Part of a small language model's weights: 16 layers, vocabulary 8192.
MLP neurons of a small language model. Each row is named by its layer, matrix (down: output weights) and neuron, and shows model dimensions 0-191. Each number is 128 + 32 x the weight over its row's rms, rounded and kept within 0 to 255. Numbers have three digits each.
After each neuron's rows, "fires before" lists the tokens most often just after its 100 highest values on Wikipedia text that the model never trained on.

L4.down201:116074142096136120098155105103114122121093112098102128142086109162176193180083113141134109142105106123146140095119128110109141103120164097164161092175123163062104122188162175151154126072125177137151169151133156077184086089100184163146122183162106133127130157177100071146160156092101091101114108163135093164108126118132160160093162132137141152167105142069086077082149110085146144165117135126104136173151157003078197128145063100199137145112120131117145121138133063161093098109091129151151091127212166125137103098154142102082112165141132102158150133144102164183115134150137136104
fires before: "s", " as", " that", ",", " to", "lam"

L5.down319:136118174132208123173143134094129116158177169079161082133142112117136062124124109146149089166118123113081137141168132094118110143130176151097129122189118140112122094147104156130155076169177144101127195104112157118091194129133170079141158156143091162147153133120138124156112093055152160102118124116154126099153169079108124061114111178158120095113133099161117072057132108122155217128176129127109140164069127081107144102041111183090145163127165105095112121110179134163114122068082181175151140143080108118138139140128122088217084086113098111127123144151125055097115127126138097099
fires before: "\n\n", "=", "\n"

L3.down359:101105125130135120165169109133157086174144161106099077099109093183119139109125134126090106115100183087071145124181144121094125147128146133160128154152136129115132095114118097154170189124139226142135080118117130110063145156055141142124136125159103140149166050113079140079101197064140125160085177129139083134168200143105021094143113110142143098139155152144142128119098080135105155081174115189158139014133137160107173145146105208138093089104129132118147109153120131143106086135086157118080176123153110181114147129185145147159104126119127123147168166126143134095114105115133113130
fires before: "=", "Career", "+", "\n\n"

L5.down373:078084162126076139123058063200107184107140155131164129130121068040146118100093115122119074161135161084068135107125108177150145086096128084118117135148086117140160164154154149091100107077104116144158163137101107150109088107078141090136100130149147125155102143156132108125147196136188091151124107098091172156135137147169090095174131109169125159113169125133076128164157095192162121114097132087129136081103092176115128166151102122113124127171124220138136108121122139168186158169173073136135159100128094116117122072077104127175089116122125190201152136161107138130186127154166149108
fires before: "|", " |", ":", "-", " ("

L4.down483:038175133168161120129133147159170146079151135116096145158114110122176190168153142131155108108137163135102126135141093153119138099114059089173095091118152123123141092130098144203112132094145107088134120126132064081170111143140193064115121132165132151103102144113121176114112096131117130110083125154137087163132068143107180124107155159175077131158148102190113159124120185139148145106092113119121183138096087178059061143114149106151167113071140108147065098186140111169098088105129154151121115090129134089149061109159092157181134145134164077184128109130141118111148125137204172053
fires before: ")", " |", " in", "%", "°", "."

L5.down324:093083177120112165071139120093148112152116127117184142168181136117116121129070186108159158167124095122100151127112128131091116050109084117106137131174098172123163126132134154094170112100097118158207173148151168137132085142133130118104082191109179149149084131179143129119143157215185178125094116089119134110116138118119146170178127132136073119174074183114124123087075115131163096125159148129101133157138155083116148066120110126138132168103158183129120098118183102118143121171110094108056168157146125070100062149162111127072078073161127143098153170049128130168119147130113079162
fires before: " |", "'", "–", ".", "-"

L5.down79:149143171128153163151139120176143133113129077090187125136107123186201159156125115125187091144114153156108116124098104126186139144176143112100143130068161109147124115137125149196090171091129133159077090119137074170159146155182198066177094132158117115093145122152121142091120101143116105098127179135122148100151128109105120062082099114142066184080106107144097150159121152124160167133096143106146141133116037097107157090188078120176151149167095111153059063110109134124153136097108132156172097150093123183098090102172128115121063140142096199107129134073148133078145097136181116110
fires before: " |", "%", ")", " –", "Note"

L5.down290:075029127130116078223134082164159165143073094122123128115155103126139135155149123105103137140066127062104122088130145080133132111203063128138148135113115135104126142095113185135193133124133097123102185115113149151058125118086142176074151137122217145092133132116129117119143142132105141172108107136137151108161136149090166053134138167131130162155089104139102121054123127138095066102153172150195161095145178140150152132139062101120114151114055084119137091140152132125150125155162152212139098163135157138215122127128135168086148099101113138164148130099117159114145098107106136116
fires before: "=", "A"

L3.down596:136164083156110106173123109113106119122184131154138095143070167153152082122122081100156114116129211075144107087137156126105088144109102147132098164144143156147050076133168085098137217131124187072119096088103153101222111126111186098129120169089146159143129159142092163142198079132136143124078123074130127122148079144144097110102176135112063122130199110146135105078105099144062137125130156122142137119163115142158173108151112154110067125089131134154082133070140135132091147148086169099151153102141163148139124083118207194129157156150120124197137180094125124132114129111099151138
fires before: " |", ")", ".", " (", "%"

L7.down384:119079114156192116108139103123128110162116083096134127075069113136113111196133137179167143132169100156149181105126124161101117110159119172083085084170087142119117221098197136115133126144139145126126101146089130102083187125114157138083103100095121157116148091153144117104100168057144099152157161100157193106120141159129134135097154141129108131178106085193101118147138065103112102116104138185148102162186198084117099104142047095109133107102110168176150140192154138141127111112107130064081140106099158130128102137148108107106097178098153109185158170105127072176128077176171115101
fires before: "s"

L8.down716:110069105134125155125137100138102178195042171098120084110138112145154110125173126122105075118119127099118122075161165127113182163149132141080064138099212210118091154141102194169127120192138155134146134084136116198130141104164116153120124137079159129137166144160161051128146126159102157138078094140091161078158168104106114133110112132184188120103104086166058093188105132131150120147130125172126091112129196136120133147124111141126094111181131140159124154136120174081105155124140117127114084107108120155195131092113120104208104068143109118054163106097085139133125109101101128134
fires before: "="

L4.down196:144116147161116126111143134082133109141180153107148152148178164146118112139139124148176137184022117058084185116124081137123121112115100049117091079135157131161126183140175113065157086156107153139132124131141124088019129143133098083145105139136112135153137087124142118130098111153108124112137160099123131120088191115140190150137118130157085065142101081141102133098108096128132097129090103163173177144151147132174102151135150152152167147097106211128129145146090142110131111114087092116130146095201113088132240152132125144124098109093068145075179117088202091123135131143143155105
fires before: ".", "-", "ys"

L3.down146:101087065125124149156167184132110064182150209174096136171173099121134085139084128112123144066092097136105113165150151092165117196082154135156118103142149136157097172049163082133146110179090059122116137157113116160107121127166138161095134144187082150076129118161133123157057146078131145123162099151090122107131197098106151148138150176141139047148164058194113145198141137152104134113118119124138159096113134100090129147114175149120118113122114131112146094133103162158118122119074163125125134122135169175151155143135142093159103147117116082136101171110151155043104059102131128089
fires before: "\n\n", "|", ")"

L3.down582:151072165160146089113139148153160069145087134093116109113126142100092077142115071127140152100158136151163140092126104148148073164143121107131133188106128069126103132111114139180123111105113103132102154088102160138165055141163141123118115163146113144146104140050107084112127079140163100146177186120164107101142159131126145128124171119046119112090105171156115122143101131122175111079072151164138072134122112069129134175157172123189104134188133169140082127174155187048114157105174128139053157136131088171130095123144089158157174140139121110191164108078154073196094194128153133135
fires before: " |", "+", " of", " Kil"

L13.down266:071136193129126127131104154181083173103085124188079173141178150142116196141160144107114122123146121148119142113131126082119127099158091210119130098124131173161087089062103116198122125160171129144141177092102104139143174117141134119083116044136136151157106064079116176100139147106132112091106116110109157127199207159139167104155125107088161164160111136090146156100121146127109085093145189153140178154094099116080113140113132136115081163112142100028181109164126117161113135118095129120127103138110181137130125112065118145124133101133159134097133069199095153142119149132116046141
fires before: ")", "=", "]", "\""

L10.down317:137097151140180122127079110089159066161120117163167152108148025116130120139118147125109130173065137094096164121150136156083145115206128142129134151125138121162116108108141066120171080154086137176115106149136139127133098082084164097086175149164083173100175141072132137106133132201142138172166154127161195105103106095125179162123143136169083139213099148089101158127106127104176153128093158095125067091077113089101147087147071080137187105134184150141132180113128099191090126144126136135117139152102131120106093124141123111093097123122094197100108144209094082148148117110117143137
fires before: " |", ")", "\n", ";"

L9.down284:130083114145153100101104063175092126121137109118146107106174106157159078097132102125128141149191117120066149183144163145150127102121155157187179077061093110081119120095102086112156114052127133100130111185105156100087088123101185136137179117222114133051142137163118095104102103126170124156130122096163120113109116121170141086169137138091090152113122113138192168075083146166116103103134173093131111102118107144054138092184127134127173121120127124121103153111115156196179191097147075163162098158114170122144091137114140174151136133121157092146137146167107120168187163138098203119
fires before: " |", ";", ":", " =", " chart", "s"

L8.down149:129082138083162094132143147082146134063205105105097149126111112159101117152189109109151133106093136116135139082109122171098113135139111109132180122161051119121128086132137141184179140118128145123076099118179110094138091093128188111105148104215120122154128122157148166174116107164174162119176128145124079119087124148093139118123141129124106117127097138160104200118164122215114159123110175159179121121096108119149094102091087120122216113149182157149105121126159083159144138061101097117068129128183151150113175062128060125137092113099078115115080124115181163075157131077184157117
fires before: " (", "°", ")", "%", " |"

L4.down68:125150169132180172126179130124132214071090158166145140133127078109144113088138129149092115107182160137144152056159113180147103180163153126139154111141135096177142173082128114137058173119048191133189120100123146141097153092116135141074148080076119122081145135131164198076127153101124138216122083155171131143125114131112102121120156075108050143121100122174144074136087075102115141087147084176129128161144130141148153080113101126069122127146105071149141102172078134148077150140126127165135077103097122152160136150102110125168149131094118138098156104063128098115135177143164115141
fires before: "s", "\n "

L4.down211:145039086160096129041127095103149132168142135145126138171128100147057138138071132115110148103147134113070227101108133122106134126127160100103128068182106146115116144178205149140161134104152111124150136159120171120126105133117110149123118135146084145123121098137114055144085160157099123074119106139104174141098146107120100214132086156113157102160134143103138087032059115127147084098122161113145134134152172106126138103131129177146124172117154127092123129178184150101105110119102140116101088144121093102125140221144120113107083178133126124152135124151199208161164166176085109143
fires before: "s", " to", "-", " the", " that"

L2.down120:124167131118142178108109118138147085118171145068134191104155121088128069161122118158186141156150138130116121115114132150045080158114136108120141051169103138120135114163127106117112097095110103139139069171108087123066180108132195110122133127154078127115093125140112102124085059117139176066085177124093138139105126111152156097122153104134064114145145132119113129148175150139120145151152139099076165167151108120173130184203101193109140132076131245137159165178161115151181088140089111163101099123120108063119124133105192115173066137127135109117092122146181119171118110137086134157
fires before: "=", "|", "General", "ant", " indic"

L2.down118:165131122140116180094106093128058165190178077094129116131159101157172097164154169163128085160128122116159201131182139106100123109024139097113108096147094126173143137149126133129164088085128090123127128149098096122125148093168132114153134116126160066090068119117159116181080102133134178085127119123104180164110143059148104120166168112107127078109071182136141177072100172133141129190096116138077107150180109084136160141104147125088075164161160159130157169113148099131156092173142109105104131124142104111096154129193154105137078156133126123095132190095171109111098056167135170127
fires before: "-", " (", ")"

L10.down698:123191145104172091151149143126119163066148101133133121211116128145161142123130076102132131160100140134188171162103183109094110141110152121195112117110155153132104152163152128067093160121169130072142124085127038074113153148091125133137152102122102098159119126096155132193160160134177137115101127049123158097094144077117122129133108104127143134122163066141115155115120036100135164178143072195125140162174095102102109165124136115081140132127127167126145085138155140156087103105145086154072083176112137107141134140099165152203084097108104192137134143155115082157129134197052114134
fires before: " |", "=", ":", "\"", ")"

L3.down157:109039108139088145133125207137128084189099127125141144144228110137166108132111129109084098144060105125172147149193131154151158185113129136110121103107165178117175207184127134110148184133100141119112123138123131086138132133184137107091123122151078145155132136114129123126131205231164182125148113095133100144088143028126117126078164151103145111147082102117107106147146126154122099129084186187100176128119127087096081063144118141152099159145135149146141108117158103079151114111106113115086077112167158134149122123155111099092078138102117129113162106126103088088081146164095160119
fires before: "-", "\n", " Year", " Party", "^"

L5.down273:151092114082133160118120101139125151105093135165137136107091152111134118156092089188110164105226101184126113099157107117160098157149098125111137137139203146142124187070138112125147192142116088139083096068123123120140156194118112142132118123110153187109124061071159079120082127147122145112205152083180131102136110095111105091117085131141067117162144182139138110168106131127184131088124130110135214125128148138142122152175169179123121181097113179140080137082123126121185080125093122165103138083148129110111104124142058144121115162112146047175146126117178114083112193162094106157
fires before: " |", "–", ","

L5.down308:143200117126209122114157136172141209118126073134186151115131150139186096177070134083041137094147128112183102135152112142143123155075073086156165144131124186115120093145168128148135135120149095086125094065113169144136148140137184100092133120132134207098138174089093128135108086139124166131126098103099166138125093160068055096118153131111123102151109138170114166133138091141131120150100118123139170092120098163122139120130130118085139161159113104167129150134122113127065115131120114145112122102019150174086047082196115142203122144130142110135141128169128109168118141068106092145
fires before: " |", ")", " (", "%"

L13.down311:166152106122093043171123103115152118090114074161185117104098146127127138131173117158112141153132104144026169128122100153152078066128127116118082146134120164127146143068110117139160136104166096118130041148156225126125134143054151150176100099171083117156172106128174086109170078115128116143143151112156120154109162150156151143106093113133044137148158129121143144100088092121135135115099120116166166176105132112118109130154128101188095092104153171179106090191098095143169089107131082193097064117071124134164144127165177099170135160141090110169129144119110111166143150151159151171
fires before: " |", ".", ";"

L3.down566:150110119134109191116112144112090130144075093111168079073151103170166087146146161114074121080150120115125163168169095050066138125043121145161098142141141144152103089151149127092118080103179097124140121149145128076075161129173154152115112136146158093107124131091168127157127144170150160128123112121151172117169177064092171124185164112123120106131111150124119114112158140120124145125103104156065126144196114110169133127083178149086141141160209143124094190140128047086129070148121091103118093138119121111084136111158158114179068164174140078114118207095133122151157094180175091129
fires before: "-", "|"